python train.py --num_hidden_layers=8 --hidden_size=896 --num_attention_heads=14 --num_key_value_heads=7 --head_dim=64 --intermediate_size=5376 --vocab_size=16384 --hidden_act="swiglu" --norm="rmsnorm" --norm_place="pre" --norm_eps=1e-05 --positions="rope" --rope_theta=100000.0 --rope_fraction=1.0 --qk_norm=false --attn_scale=0.125 --bias="none" --tie_word_embeddings=true --parallel_block=false --init="uniform" --init_std_qkv=0.0237 --init_std_o=0.0 --init_std_up=0.0237 --init_std_down=0.0 --optimizer="adamw" --learning_rate=0.000322 --lr_mult_up=0.984 --beta1=0.9 --beta2=0.99 --lr_head=0.00291 --max_grad_norm=1.0 --warmup_steps=237 --schedule="wsd" --decay_fraction=0.812 --decay_shape="linear" --final_lr_fraction=0.02 --batch_tokens=65536 --max_seq_len=1024 --doc_mask=true --train_tokens=1003000000 --max_steps=15305 --dataset="wikipedia_en"
MLP neurons of a small language model. Each row is named by its layer, matrix (gate and up: input weights; down: output weights) and neuron, and shows model dimensions 96-287. Each number is 128 + 24 x the weight over its row's rms, rounded and kept within 0 to 255. Numbers have three digits each. A neuron's up and down rows have the sign that makes its largest values positive.
Before each neuron's rows, "fires on" lists the tokens most often at its 100 highest values on Wikipedia text that the model never trained on.

fires on: "and ", ", ", "or ", "| "
L5.gate1486:093115168171085147112160103133156161129153111149108104149089103118129143153139124128123124138168157136131119107161104166099102122163097144110125142117128143083105116133118084093152117127116122139150122145122160123154174128150052146093124098107119099104145133148100101122094152126111113117152081157108185151129141148086161178130122167169130093090124108116149125122119130059136124176131156144079175110138149130131171139122165144132124140090131135144188107099109140137149102185106109109114121159138154158134144133172122110166109136137139137133146108179116115092107134137113119140
L5.up1486:153163117155096149084160135146139127091134124095138145159138110132137126136168095113119171130109137107093151133102115097102122135171128134136132117105137147118115163102119110087122134147092081138128149087095134179131133146082164102120172095132144134148077107154106140126135150179121163105081160147150153152121152115129115097142099171137132125145081156086163158148144137116128132116120148120136126125139144132107128081115132172113125175169106090145139142085136108158161119111108139122089147120139121179165128105149124139140126109140094185121127155110180111139135163131090117157
L5.down1486:142099100133134136110125117129139120119089122151137156176160077126147113152173127124112160158144163119114111180104096133168168138133136127121131136127108103078141165152085161113122092109139071127118146131126105141138082133127101110158184161124099134144112098150136169158169116117134110112111180091134132113086134158167145096141094106135110124143150154137121139111122122151132109133057139122131155115142147121117090091142117127143130152137129162122118153136115096136146099148136086153136128108106158154117142145101119134153124120109121166128086109159184149129124105152108107140

fires on: "–", "0 "
L5.gate1251:099122148091110148110134095098146143118147181106144109142141101140122099134111142081092117091143124121133164101094121105145105127137116174118113126124141137124132120136139125099142109117139144113135144145127121146192131110154129155118124112137099140078107150116114147114177141172139121105176164110146121152112131139102148111114116101129123149089153120131102134134133144120077112143093091078153105057139097099121106137091165138091134094132158121155123174132087170109151132123117147079144117157140136147108131118143125137116142138140173124132109125119098151147141160140164157117
L5.up1251:102130169094135099098111134118156154106136141125162179120162116134100152126112130181095122159146126142083153122105113129135129175161100123139144137103109121088171127147088104118145139180154157139155106123127152136140131142146128105117075160172093128099139143097110147078110150122073171105136105131131096092103133128157114112137109150123139140133139175132122105127147139134138145135116116136124088123113124094125083133117106152126110078153172109170124147112098154101160121116140099133098108125141114111128134124140156172157178111168153136092128118116146155138183133102146126143
L5.down1251:135153204131118136135146123169116121100157146143146152142137126167111102133125139130099117141126132131117100125146148097167134088119137107136107138154108137116114127165122100132129120114138143153123091133160122106112121143130119126114099184133155106115157140164131113143108114122129143133151109112124104104127119200184109103119174130093153111123092088148120155130084113178113118105122110128147165100134132110113111130110094148160111123154127135136154077160147115123120146096090102145103142102117113135106129096135111149148120090144138085120139102119115146139102131122136124140

fires on: "in "
L5.gate257:154155067146101096161149163145157126156153173124132146145109106141165151142168146129124122150098138149143140117136128128153148161124103162118093112173158124203105131140136073108133131099094160134135147170163126100149150138101168117164141128134117155135127114153143120141078165113177111085129130117100115123111128092117125080167137148099086087099111104146090140181111119148138178067134135110082131129123077093103122090084139145125140107125152130168137156124169078103119187080137099182139107130141147093123118105150127103110095149151134102097088115137119125136083131112169118156
L5.up257:140114161172150154173152112134109112134167139108125157145125102041120112130113130113152117083108165139123119155125118145135156145100150154134091194107124117145137164135165108112127112149122136119128141202180143106116169147138140125130092131148109089117146117139119165186146171149103135168132163173071162117108108178154136129097133161142119110120107131136142176141128152115123116135097120106116171068114102131131121111180109124150145119143105146187112130146169124147141104099123094093155106131081113114121110164143140139100174135140169148112120136149169114103083159123103159135
L5.down257:140095132146139127114132154143106174089126124150091126169133088155128119141157114136124086115090129149122111166116150146166122135130119124128179090155146128148088099149117154156120071130112161084144128123157085181124088125110097118111107128096138113145183143130132146118136117120146151167117169142064138128125162172134138143130171115149150143130104110122154144122160135148126128095163116116136132106118129122130116147171125103221120114144143166175129125110161131117133126134155125189145124109106125124145163141099151135155158114155145125113137148151117129142134169148121103141

fires on: ", ", "in ", "on "
L5.gate3497:119118110144105149137118136117121132125103156104098157118153105150116123119154131141134120108073129105098117141102197161154120108137115168163138090123157116152132143123124132126077148138140151135151157103124158150153139145094138135125115122160098108114107151115149147099116113166147133105142154109133135151112136156190145106108131126126121103139125105124094143155135132176138111130110122119131168106142196151111147133086128158082130133116146164139117149108140152126120128137136125155134113132079137140150158114181171094128113119103133092123160094142158124153139129179167120117
L5.up3497:134121122129154128118158125150123102088133145116065155148096131120137122172129114106118140098119143115146124151113122122119167160122135148117157111100157142154118163156090143141099094093131142129138128149185123137154148131136068094156122069106088158090122111100145123152162164130133086174141154106121111121124139117144114092126106151122110109115112134133091168143132135168096145159067143149086150147145124109149151133079154138122137156151147135129157072130112161138105158146107144150149101166125130075119114113148129135128097131184161087095108145143104153094101092139116131091
L5.down3497:126126140145174133132135123092116128137115144165120136158121143120130142112111109166122142135121097099159100119122107126121112126161108114156113094132157111135105090127120131132098136113120120174125180136120124145162105137123166128095093156127119100145127144090136119113104151161149141147148153113136167120120174156161156081118128105117139145135148152121110137118132123148162128159111112130140151104095119117117161110086134110191149094129129122135134111143158136135123090130122149134119129134102145188095111101173129159112125096133167083166142099128128160140137149166155096159

fires on: "-", "=", "==", "and "
L5.gate262:095126116128158158128159161112122094108118081175081157106160138125127119113160125127162151165088137108088159136129114178078135131132075194176137164141141135114146120117140116114133178133167124116128090110125131137143102118171124116080130113114104139151079179150150121143142130144115142108137132100130115121106136112062123110110115082119110106105116190075103117110114122149080090105121135123105091138116156117156156093111113164143110121141147124128113114120131193134145126129103142132118157089138145122117178117122110090112108138092091131136151155112103140117160143092102146138
L5.up262:109106136099110088123109108127101142136129121159162129134151151155125105151093144180102157135084145148101151122118141102138110099102103108153140138126111137110117143118138150112109105141109133114147148120115144168117155119099082131157155149135130137142142101092135093200141100169187104115108095149150119094144132121133125109171151117103107108132133116134137111113122145088100133086110172100109143137139168134103125113089135104118135118179145072127157167166090121148132139156130133144145130140116156157135110080160136082145135159126104141171130144141101085127143140133116131158
L5.down262:153141172181081151136150173149149110120139062168085107130137105127120126127109162059124162109138134164148139118131148139143153123109145074082190133139158132183135116140142118111126111139157114165143090080126096162127075148171108140124116129126107118133134146123143169121104114105122107138146121103085128116079141137101137118134086119126098084147133096125093108135096149154130138142116113132093120098081127138093158105117142125175117116163147129108144101137132103136140128127196132114123169109112120105126119122137177157154113133138140110153161118146144147122151161138108173128

fires on: "of ", "-", "Best ", "out ", "or ", "among "
L5.gate3374:096130191104105160132127113121076098147131142151147110121129135173144168114111098134110141128136120156118190110110143115123126132069113132131126093156140104097131095090132131116147120145146120123155194155130136095083139132129103119111185145167118146127168179120124139148096125107115173105135117118122125131132139158148118107159105186142134120146078134129093142112131122083121122129107134133118124101187126154125104100131139140141136150139152143100159154115157131166094128125127114091143112124136140128121149118107122123161117141134112122142137128141140118152172111125157139176
L5.up3374:126098149091130106158120137101132152125100146102162103082127132120136110144108133124155179121136081095139145115138159095144131121164130152140134107100156156122087133144075108157118169165115145138178133088092087070122120150127114091183102113152130144094150129093164119069147133137117148139108088172103138135151101062146122124129074120114125133158168151099091109102174169139154150139142168127092123169119109114132159116144125138136133160152086131131118172171129111139118094100139112100112191139115149126113110111084115113120099143104102114135188121140130106111144127121130163121
L5.down3374:112120112123129071112138128118099104104125166141138143132121147110119147131085132113124182119131144158161170091111104110115125164082173104165188145171127126103111132096112096103133111129117108159133155080103148093130197135187118126116115140108112160096153102095138101161106141099152093149174106151145109148146121145110107125168099153122126127136131130138088118150162114144123131140138109132127165101134115144133143176152089110109110139131124149154157151168130113125124094125117100172119183138138157110130122146132115109141127159143145121126111118094128125166152140106105103155

fires on: ", ", "', "
L5.gate2486:104152137122114136122131134156123125116131151142133134123147111148157118139135136080119101143148137112130170147146102187116169134085097135130124123161105131104140143127137167086137103122099114107108130104092111125136136145145115132176178168145109131150120117121089151142155150140163158113155100116146137109158130158125100121102145145168137071130119135114118166105117097118126139123153148123107138118118123122103077112131126147133108109089116150104138105113117123135140137105099100119132115087171123157142148108141113088130118135149122131156161120130116121147163133135140133098
L5.up2486:141107100133126153164126135120144147190112129136120132129139095122146137127096166130109117150155075151117094113144187128118126097107075128071119127128138099077134093126121135164111081134161111117100127138172123153131154122116134131129120115167119127136119148099068159114101149113115152113131114054169140132095157117117142147159147174107149093124150136121156134125120129123121118126103105106139121138144167130094090138087131136097106102122106129126125141073152145136094110111117142095137135123144107159144120125158132086141131132130151146131145115091093113131159107114142129123
L5.down2486:122122171090132146150148104147133130084095097148088135130127150162124144122124129126162136131086139111107132141173137154191103115161113117148156129138135124104132174142115139092120112136134136112098177200134134145111052123136109110182141151143091111123127149145094195113139112121092151134159080062134134133095116144081131134168107149133105058164112153114110139094140115142131141151131155121110103156121130126137127124087156138211095109117150161108128140083130125118152106152144114145104095144107111162121109165117106127137169149123159152172101122127099149138118116127111163092

fires on: "o", "al", "Co", "a", "com"
L5.gate3130:094096133084117107147139128089177092108167089125141122154101159148107106100087148126127107152154147126108126146112155149105119131121142163144149128117078117112113115128115177125104122147129097126132116161137164126137163134126151135143125125117108116151082163153128111122137131079147151116098098177151131145120112125138172147079154075129131118126108136120084155162161124159175142098104113149114141066152152123150125140129140126130111109119120102127171134122097140144124086131155097122132142147131119108127120168125103109175102106117159130128123099082116113151114172109118180157
L5.up3130:071114140109106127118131145133090127140124090116134112119105115079158139161102150149120144102151130148148085171155139121126179151097140102138121127133142106115169164135132184113134117132119155150171102095159154105102165096140125134073154121139151173104139132128129100082148128126127142101134124091137118189119131102146146140130152137122147158135165146089121151127127146122108130095141172090059124092096120113145121126111152108148136109105108126123113093133139093144106145106135130109104118130147111109155135115142158139105156100115121156107121139132117121091161111113118159122
L5.down3130:084107132133109140105101120150178134146127155088122126166142130128119110147146130119101117116107142100101090114093161120139129179124133121089136148161121140156170126114123158101153081110112114128148137145081149116172135143136137112134112127136169115123133125114106170129152162151117141113138141135145134154117146111133131185133102155134144154112099086154156145158135173092107143098092088149097104148140104135136112139166135104098149084122100174104114160141122130173134179124150137155096130109104095140144171126109097119166157121124129098121113150133136137125138109131105138152

fires on: ") ", "; ", "Stadium", "Center ", "\n  ", "("
L5.gate4449:108112143158104094153128132149120072163125156126126123115160139134108117128153092158048141124134127115111106135101153121140153119084115097159142158142113133174118135112124037101138102145119106134098104177152150144102148141110135162107134101124119141137154143117140133106121112118100190130116092123151114144105153107142097124088122161132131137130135110181115092188153111153167116156123117149111140118114152149110108112092092095115164089140088088150106128115161152105155138134116108114130091131159126138108105156124087156164114137173137124114100088144165128128139105124142134135
L5.up4449:140169121074145126087124160096106101119162135077122181093132106119164123142126152083153126114156102112110137139135102103116129152107120105087164148139154146155127139073184118124109160129106135103102168154074103169129161147125129147125091085140135127167061132100096129102171146135140137121148119150162147140162123118160148128138175115092139143106120132137104131129121134157123160131088140103131136121106120166121136121116131110119135138099140130146147159156127124101160148140178152128134116105129135155171109181155123076125126108131131127094160081146114158133129109118142122130
L5.down4449:106147132119146118138161125123097124142119132180101143107132116132094128084080098101100119128124158128117156140100135121119123103143137132119141127140130113161116113089121130049112175140138133141120175106152120112123185111159130123136076130092120121111132136097145128119123121152146133151162117176155093164101124184113138156078138145153105146097127139111136102083132127147107151154160114151127152143094173161156126154125153178057105072179165095183088125174149171144132139087152132088102121111121102121133149111139138153102122110194118075104127102151170093137112171132121140150

fires on: "| ", ", ", "and ", "g"
L5.gate369:151138107081106142116125170135176151125090161166124118112126099171102156132133107142125105164107110159116114144076112138106141152153167117123092100086130127127122142124163143105145127152111108119090111108127155114108124100118134135121136130129106174145102118154113108149138134109089161135107120109162131137111141153134141143138133101103085098156155114118124103178127089157101101122109179080112124126123132141136145109101106127110131120127148141141131121107118137125110129102143113156136131170162156146073114123160135131125159153110126115118153093150119116135114163110109095136
L5.up369:123130155110165095177163100161202130102135159119134132110122126157120144168121113131117117100118168127117126134118103118100103104139149116158120125154104144110155099150126139115087113118119115066138158103147115163115158158175129111110163090160086139114117105107116149137171112131129088129187124099098146124131118097156154133134123111163135107099142172101108131126146122124113112149122110113157110138136135142104183104085093161150116120119171146121172148096174155131137144079093141095145140161142071074146142108143187133138139171159111139086173110152139166156138135148150110133
L5.down369:125097085115084157135158118144146173104109143137126162159110159141115153134162175132121118165087120120111133139129136138076155142108125067142125120111129171119135112059136115132152183125098138149155082106128139145126148125099169137115118158156137129120102111137111153139150103122112117145117151127172127176101122129165152115154141137125136107120137105135104122161123085152130133113113151132133129114118137142124109124111144151133130155144138099118124101092135123107109139069133129070165115092118097128114133117130160158117132115108119133163102147098102131118106135126135143137

fires on: "of ", "for ", "-"
L5.gate3447:146087110128120103109105089113167118160121142167160132097092133105085127105108086143083141109102132115120126137182104143137119080087130164109112129121100105139128128105163086135132147117091143156127155110148117098134150161103136147107154123114158136159137119099134166137089084117160104112140067126120104123140143108156088118135131118132151123108116183130120150136096131141144110122094151157087137123117109115106171121123162145102127110150136088124105133151130148101148152136141160168152083173122107132154152121120102123140114116126110146092129143149096146125153098149121172169
L5.up3447:145114131109130118153168107147149120149163124136108116130156120083149151159147125114170183104150149130127140139128129100127142140098129135173096140105108165133081136114147039105145132117061132187108149094162106085141136145060095154093118123118126137118131086076142158114122141158151122112148081148124126153159103131115147127118111120112131116123122122127114119150128144127116135125118150147084104134126133114141174101114145110124153104127142144134133151102155111141123147154119159177081115127130155139117165144091116082102142189132129110116130152120133127129131124146120157160
L5.down3447:115144103107119096115154120106126109134115130169089120134136106138133114168091123104161180104139142129139137136152118098165166122114092129127140102151178120093141104162197101141164141135067110125112138120129162154153055146120103119157107096161111129135111125136120146113113085121157148145118071087144128136164141099109154121131109126124138130136132145118074150132122132154139133141134160143135121147118102072134169139130100125198181124137117099120122151107126074118106138146134151149124113121136117111135111116120105117117112171099144105154132124152135143162187116139116096141

fires on: "–", "-", "– ", "y", "or "
L5.gate4126:096143135108133102122171126154164089136164129128193098120144103145128130139121129122092107133083134161130099139154129098136144149106090099166152117113105171144155100167175136115118142151126136140137145152108142090083161139139127134138149142106140126136137129145127150104141144118119123122099147107146133104127134114152178092145119106127139117131163164141145122104090139141106123129146138118165187158157113130164111087121147118098124066124108110146109118120103115118174141177153120115103089134150095107121115156126108174178162103140141119110089113142116136101136154133141139170
L5.up4126:106147120115140075160133075106114080147171106119131155128162103120117123134123103149109162109173127124160153128152154116068118092154120134097142144104095124136107131140132140120155148142126136121094111109161169180132142107093137107180131084162152128136090159133116182092139152163089127097126117151142089117121155118139145146106133166161151143155086152151120131106137090177104143156158105100135170133100147117103162085120114128124148082055124100117101135142125152117141165121096109088126140160107119103140112122088155133109129143154151124138141151112097124112082138141132112111
L5.down4126:090170119108123109103110167153127118179147139145113151124173107130096130085091107127138147150104142112140126153137160115125099121126135156123124131124104083115067163111134145092155129167107171150154108125142141103135144113145156135122161124191150066076122139090117120121147122108088130128102120056147133138164128109174141106140145096136091132142153070087150167100059102089138088155113159164136121103132146151128123119132116149160143116140142110143144169112209131171149128120128107131096161168161130123104112071144138110183151100131150151121101143146132144117135152128143132157

fires on: "and ", "fl", "| ", "Vol", "so ", "be "
L5.gate1255:156123132129133117129126091170066164130122085124084152143097085159122157138127112119124117148097138086095115114106149138099133138170114123108136166145088135045130102143103102104115144141113117176105152142132147176141167137098113149114124092159156160136119132121118143097103132132127111151127129169163077128152158126119141147153097087131117115117088150139102178124149135127094120163124172131085123140160115133150151116099130087134132100106134151101166070141146071143106129085139128152154104159160136139125124120108154111131136090137119110153120121109156137116106111127105120132
L5.up1255:124119104138137136118098183131122124116110092077109137124105105151171154145152138114102116110070141151099154097102110157114114136125096148148117139084097174117169111127102120156077153115171122142152195114164130125108113088111084110144118125153120140144078140076154158149151080154098129171161165109136087151108180148137075162124153115191114177107130154166095098122137138125113166156107128109119133110101121126126139127102112124123129126166107117130134130128131133155152125072172098150175156132097106119128123121171126096126136139144141083118117106130112160155166165141130078111
L5.down1255:150102111153075122107141164093147135157108161155128127140099133134100113136147106129093119155134117136141100124118129144095111152140140061163111133137149115107103132148127155148102112144114098134126131082137098140146054170102139126119127158128137132155129125135148116152120109121110110105108134089130087147139155123124141137103101130108160094128164108109116120137163137079111203162112129107143178169080133139123082054073136101180120122136129125107113130107140075088113089095170127114136105104118166142170136154131146105093117122152149138100123168136087128138102142100097118099

fires on: "O", "Mc", "and ", "-", "— "
L5.gate418:125135133118106163157142102152178093108156134157130117136158124157116143145144132093123112099150133123070135143155146162125131149108090156109118152094114127149109101112147105089089189117117121119158098103165147154114150130113129165136095097177092129118104166108093110085141120149126125111149138167110102158122157146109162091144115122138126124099122117122107155178148159145101149120112116133083058064143155127159124119150138137146132109145123142157141118120129119077145122071131129097169104151123172130097163101110135124130123152107108134153145129097154114119130192113138163122
L5.up418:161124095109146132128163136123087127121095130144142154120162165141100159131096136137134120170082105168092132113074106131102140103088108086160120148103162095149132086094084078158132116128102117170163129104151126169173122138126119098106140114147110111148123152155101155102111169143096171114125101141123135105114133140137171102149174127093094133099124109115201072129142092133114105092104121137146119129133099107104159113141129135097106155154143100122131150117138168133126105144121134162123138126159126145172146079100152165143108134150103150105132140127152136144109110118124130147
L5.down418:151166146162092125170133133125109119142121137087157116151116170137119152126120138101162132117082103117107107103136112164152107158140109110142127170134093115121107068133110153122116134144078133146104140139096117117135116175131138120108121121166140140138139141128086129130113143165162144131100126142125084119105175116098092141112133075106097118109106113132114082096103087140117144060157127157098081097129110163157175106127128117179095135127115123142094124140136123104171137120132162165130113147118160121128150128108152134108128111117131143148097128107086144135123152113123144155

fires on: "–", "-", "in", "| ", "In"
L5.gate3926:144157127140129124139152119125103104112141162170153162176166079143133171142138121117078137119105108149096106128149140112123116130158088132132107117117139153156105106085133149080137126168157115142126143112124155140139186142113127124093104122148146171136136141111111160153107131144139128104134145158132125107086134092150141092155087132118164160131093126144152098080163149110097155134097132155124131150141169106159120111136117150105164111133090157108149133129135171118101118069133084117097114154129096144133112136076101117137117162097107120125104095181123137150144114147143198128
L5.up3926:145089117142112126126137087163131148141147141099132156127151175060160121160123126132147108125162132109181134126145116088108142131136099147171163122137146171113094138123080099144157114119158151152137130136167101141129137141129157134152126098157150153104133124158084142137098117152157099110174141160078113129109123110158162108147123107096146102085119132143090158151140158119103138127133163128092108146128111103136099135145127139086112123121142040139101154090149137091118145093141151130130132116163121142107124136115120128127120149116193130149125129127081128154151121162150113149
L5.down3926:095167156110127111105150126073064137117145109132157137145146174112138131137112156085124134103120148118120095126086155106136086130131142129076131149149171145152102185099103074142187136077114091104141146123108119151150152123147143077143080097130119142136148112165107127137111095147103102158118098127118132133161071157137135100158122133131157147121146117141127172075127179100103111156165135131116132164131109131142110105148136132153113089103113142074134124116160135152137097147116090110138113125139110115098142119125132100120140139086154162125119110108105132146160119147093094151

fires on: "; ", ") ", "| "
L5.gate5337:121102123101146144147082127156144116099099141162128105139152106156095162155120152183101095111085161099120135118147159147129111104158121126149164132133137135092116167123135121156100138158136141134138159116190153091137174127106083159092135137132091112162105100129154133097139106152143130115112152157105091133111148134167098140124120118085178119089128098133093129150137118138068123130153175148144151108171148120123144126155138137128106106131119122106140112141145146115148104116132155109113100127110103148129126140093151114160142129184135121101139080110174160148133147100105142110
L5.up5337:107102103154093155110113096146110154140142153092147182147077141155132176088130130168110116121146133182125133123116081135154121144112104127151113124140097113154114123139119141101139142122081142149166184102110122129145135141158181162133128160148156122115145135168084146163175085156142134131109117182108107141104144121098120133153107076145113149137098143129087154095128152147141127127084128107089160134077112164118111097134107152127129170146112126161128118092098116123102111152098069110127156128101138118145147102142107114144138120142165114113133117160154117154131146150130102115
L5.down5337:148129122111153133126124133174087126111117108118152122119178146097077126160148180098105104154063171163115106120114151126113123134173124124086140104114100124117131098160184148123140128128139096107106132133176110146116135124158144129145126115144110141126121147134136141125145128106146077127140146150138140108128126123171138164140161144143124055161153172118109119105166089146110099140133124126183092162161129152129168161137080135144130114132120119132133122109127135097133168111106150172150124130148114154157120117129136129123170128131131124117122124139082152135166120114132121095

fires on: "G", "| ", "J"
L5.gate215:074115150116161127126142092131124150119126124149142130143126110112130170169162167154162156162143137146112152186131123162153166149123091156131113097128136147123161131112107139134194102125159152161120157129166136087109160169109147101159112096116077112156157191131155129157109092174158140104116164150119183112152112124171166175124174140110151118113131096107100146133109114102120143136139127126125151134176160109106147141145123141129147147149164143121158177172123155169103184163109077117122098136154151153153142138065152140159133111130137123156118097097164159157167141151119131129
L5.up215:096151092078154150121113069141143131122107152177134123142084095125191171198139140137099119126073080101128103118127095149122117121143133162067147116169136118110187130099132149149138140108089103095128114162095114117150115139121128119124175121088108146101116121171132147131095120117117143162125102134115135100122125151113131141140102132097139136155129119103119159109107070118081126132125129130148165075099074132153134143078112122170155104161134090104105105191128129104141116115109130133147137149117143127135108125151117105146135130152143123106126115135137127154096095108110141124
L5.down215:096085131131122092095109127186108106116117127140121134131083112143172109134105128120161120172112140147144142160156128104114126129159156134129127098106139166135140123141094128109161110146164123125115152125191104100159065076130160141103121044131129104095126128169082145146178107177148144141121110114138113147112141148114129150104103167136146119115114107121097139163122120128191127156143149172140153111124114143101118149118112144215133164127078111093094105137092141154162154134129120136146122161161103106136157162094132122156158117167114149147144115160163150122119092095116148115

fires on: "(", "; "
L5.gate2561:147113097122147128123153107136156103169100133122118156139143149140163194135169134101131146098095173161116133086168163105150154161151079097179150123108127165193121113090111102178135168157145122142121158089144176122132155119156139128098128103129105147142144121126156139114147118107126133117110123149115189123097101126112137121112128116096184087131087149145152104113098149125115148135141149137144098109133147134129158086108138143119131124112141106171127102114160137156127087122109101115167125121166146132115175144113140119127105119143130139102104146126150134126162116134116112157
L5.up2561:103111134132099103110168134082119158119142151096160105120112116149129107108071125105102172116160132118110123153119116138132131134094105087149171118102174099116149141123136166144102141147124126144140112176133128146136158157117154128170153128141127150114146126141109194103137107096141140182133149138152128126079101121110087143158159111091112130114108104151118093139124084128143117148119162159166165142145132160117148119127150117132130114160134114165131146135155116149121143155100150104101128127092151068112083190122108101148167108163174137107119117161105118163146155116124169130
L5.down2561:139112115141140104120167105149133107159160151116156125122129150117135110152119172114101165081098200135111106121128128143173109137118139141092128096146132139179123178165131112142137131153138104147100136127115175089174128130171123147119099110140152090117116125119116142159122121120176084124104120147127117141082095117155158111116123100144149092153125176116172072176130130136135128144155102188106118120152142151122196137083094124135115120133158115182103108109129147121144111151121095124113142115144136106128145128158128124131116164134101162101144099105184115100104127125155095154

fires on: "; ", "four ", "five ", "–", "two ", "-"
L5.gate127:127108131094090103138115134164148106159120177163148131145151161137135124155123160140084143155161135096111146110119144122112098142090142104117135127121103187127135145082133095136118098143123134122162154116157096116160167128149167140150141123116119149124094150162109114136133143120106123093107144130157110193098150096129105123155144101109138105156126170131090126124160096130115161147146102106132141119133112081131155108134134131122161148132115122186108138144108083104091105136128152128142103127118147121150122088156110162168173149169142157118135110145124118153153123119113136145
L5.up127:145136137109114133176129102141091146157139119171162123132146132141110135137136133108137106156153143166095119105114149105131114131085105135140126111126123146130108110087118107107130153152133141128098132087146119119148141116145125120135169108148147124121154122120091114137110134155123165158116167114113165123132128111137089139113125147139171119152136104124154112138100076133126176077100148110107161155084158166152109114143094160153153145124103059172105133138102083150099173138167129084128111130141157106169131123154120159171100109114127140103134136149158138123172125139176116134
L5.down127:173111164131120087187107136168145150150168171109126089120151150141143115131136162118121160115108113128096127114132122121161101073147150154134164140161187114104138111159151083124094142122123153176119123115141113091108071143133135130107155090139156101151110133131127114117161115115099150119123157167170143114125130137081140112132096137103133143144113123125123116171114136142080128135131122144144127144119143180135124099101123133184145143151106102113105132116102116086118073151130162133134137145134132160141163136142129138125138154128103055174148142120110107139189172131073080123

fires on: "and ", ", ", "-", "or ", "(", "more "
L5.gate3199:110124126128132114147150125124082127133147107146120122147150139141120158138122125187107126177189125090132158145146119155103153145145060188122129157139083162145117145100162129112103090109123087165119164138141136152141138137127111155122124106129110068173110159143101119148137092130125149089115162125141138134144150163161148139138107160075165139095130121100146143134136116092136121169106113109139154106164132136127131143126130111103135171124128145083133121090141141103135111107117107105128042136173136121108117131116104111158100110122137133148136116132118159143153101145148105135
L5.up3199:144117130089147142124187152133102151138184108176214123121126165153126125130111120110134118111108143181119110121119150109131110118083142162146144091088152136123116087122167163105110133174150131086136125101163181113133125137155088149124088120172078153124139100147130131124109067123109100158114125136175109095138129107139135118126153117144154118156150150151105139112177121140142141128121133149127158096160164161148100153184124143130143092151127129103125135158117116092105085139152146071154096098164124111151130106112091116162134127081109107159157104137137121106128140116150173134
L5.down3199:162151084152144134127118129181094150141154122129149135118134116100126127123096136188078125135153127145162139089150140095100106160151157123136097118107164153103150119172144149157138109149121130119114162112132110137113183107146104118168096081133116161131102092130142147135148162131109120115112123064120133119158119145149134104120132135125132106114099113154144127123160174098098137135148085145113119136132121125087182175094153116061186112146123157129125097142129171133143099105114103101107090131138095146133111132134109113130149123119114128154137091105125159141089085106138167158

fires on: ",", ".", "–", "(", "is"
L5.gate2753:133155094122105154123149114134148111137175145143107158151148092168128110105125132120098134162144142123118105138138125172156132108146087103088146106099080122155128153126143143134166082132109167131139107073137143137160121098144122113148137108132114151132164117125145114118123146119155101077151149155124119147108127137119104081144145135154136133145165145069135124155137127110122105115101124139139146119115169079115087084120190195122095144121126115127119119159131156147135123098110132157118110092166116115136154104134128153126132163138092124082099133143186165134108145141140123096
L5.up2753:121164130114149141119125088182141154123133150148135148129160100156120161127146114148129145113132147142124145127120116149144117155167127140109146099106098146103122122132173109101118126104156165104129130096168133132099149142142095113160085112148113120052111113144139137185121154144119115121093104117125123146125114143144127128145103142138095154124099115150087134088110113166112124127150130113098131165124109112123151101126152128123127131123117155124136092105077129143132104082143141156144065110108127152073127109135106164185143147127123128152112112106120125152107096093118142120
L5.down2753:117124111165138136142149134153140147165125118139110147167111141103117122103095124136080124151117103180159124102127107091121108119113125091140105143123080157139112154099109144125086122105136162078140095129118087161103129159172127128145171121150163147098131157135113121094114116151152162139142154109089139192116114102137140094149151155126133124098145168139121127150131101116150139161143102116103155125090139112127154126101139153152148132126114176132136161142126124105151114129112105154138166105105158136128074132183136103114147105154144179154124128136133160167170113123105141100

fires on: ".", ". ", "| "
L5.gate614:094120136161111121098113111103142135140144129159124108125155103094131185105127130168138191165140125132150128105113129133154187137155100097134087136152155094119153101106114133140184171162090068149104112109125145078125166140146146125096092119097145106136124124112147148167112137147132112131137101144138174150109185151137123156157102122090179113123157088126087132154087116087134129109153118144119136117116177127129139147157130158125143142113146142136144125166140111202103117139124098127152128137143182100133160133108135091158126130144118135149110105171137141136154123133157162088
L5.up614:141125109172081163104111094076160159132090146127143163160117101126120150141148147144126101167114118138152130130135127133156125141148109113101118121149096122146072060094121107157072129162129170141159099143156145131137152132159173182106179120134137145120163149119157109096094095124085126117139086123119130163144100113140118115107092133100150090088121154123149096141146159126129149147137116100095109091104160153133123139120121157139138121148124148152160130132114149179149123059149130141083159163112138120124097106098132130109118114121132153101108103145139126109101142125142193117
L5.down614:081152136142148127085128115096090099132124157126128116133137084128118126127114091086140170170138156119150091125101113188188113159109147111107124104160119138112136095120134155159186096143141086160098141134128125081147128096155128126134109155169196143163110128149163119129159124102112100143176098147136124141167155154125116160125141043081132155143134130115121121093121145093135093107107131113146109105162111153127108105137086126083131127148115128134138144127084112177138107183114109142164104166127100124130134099085176103123151186145132119159110134156151097083138137124093132133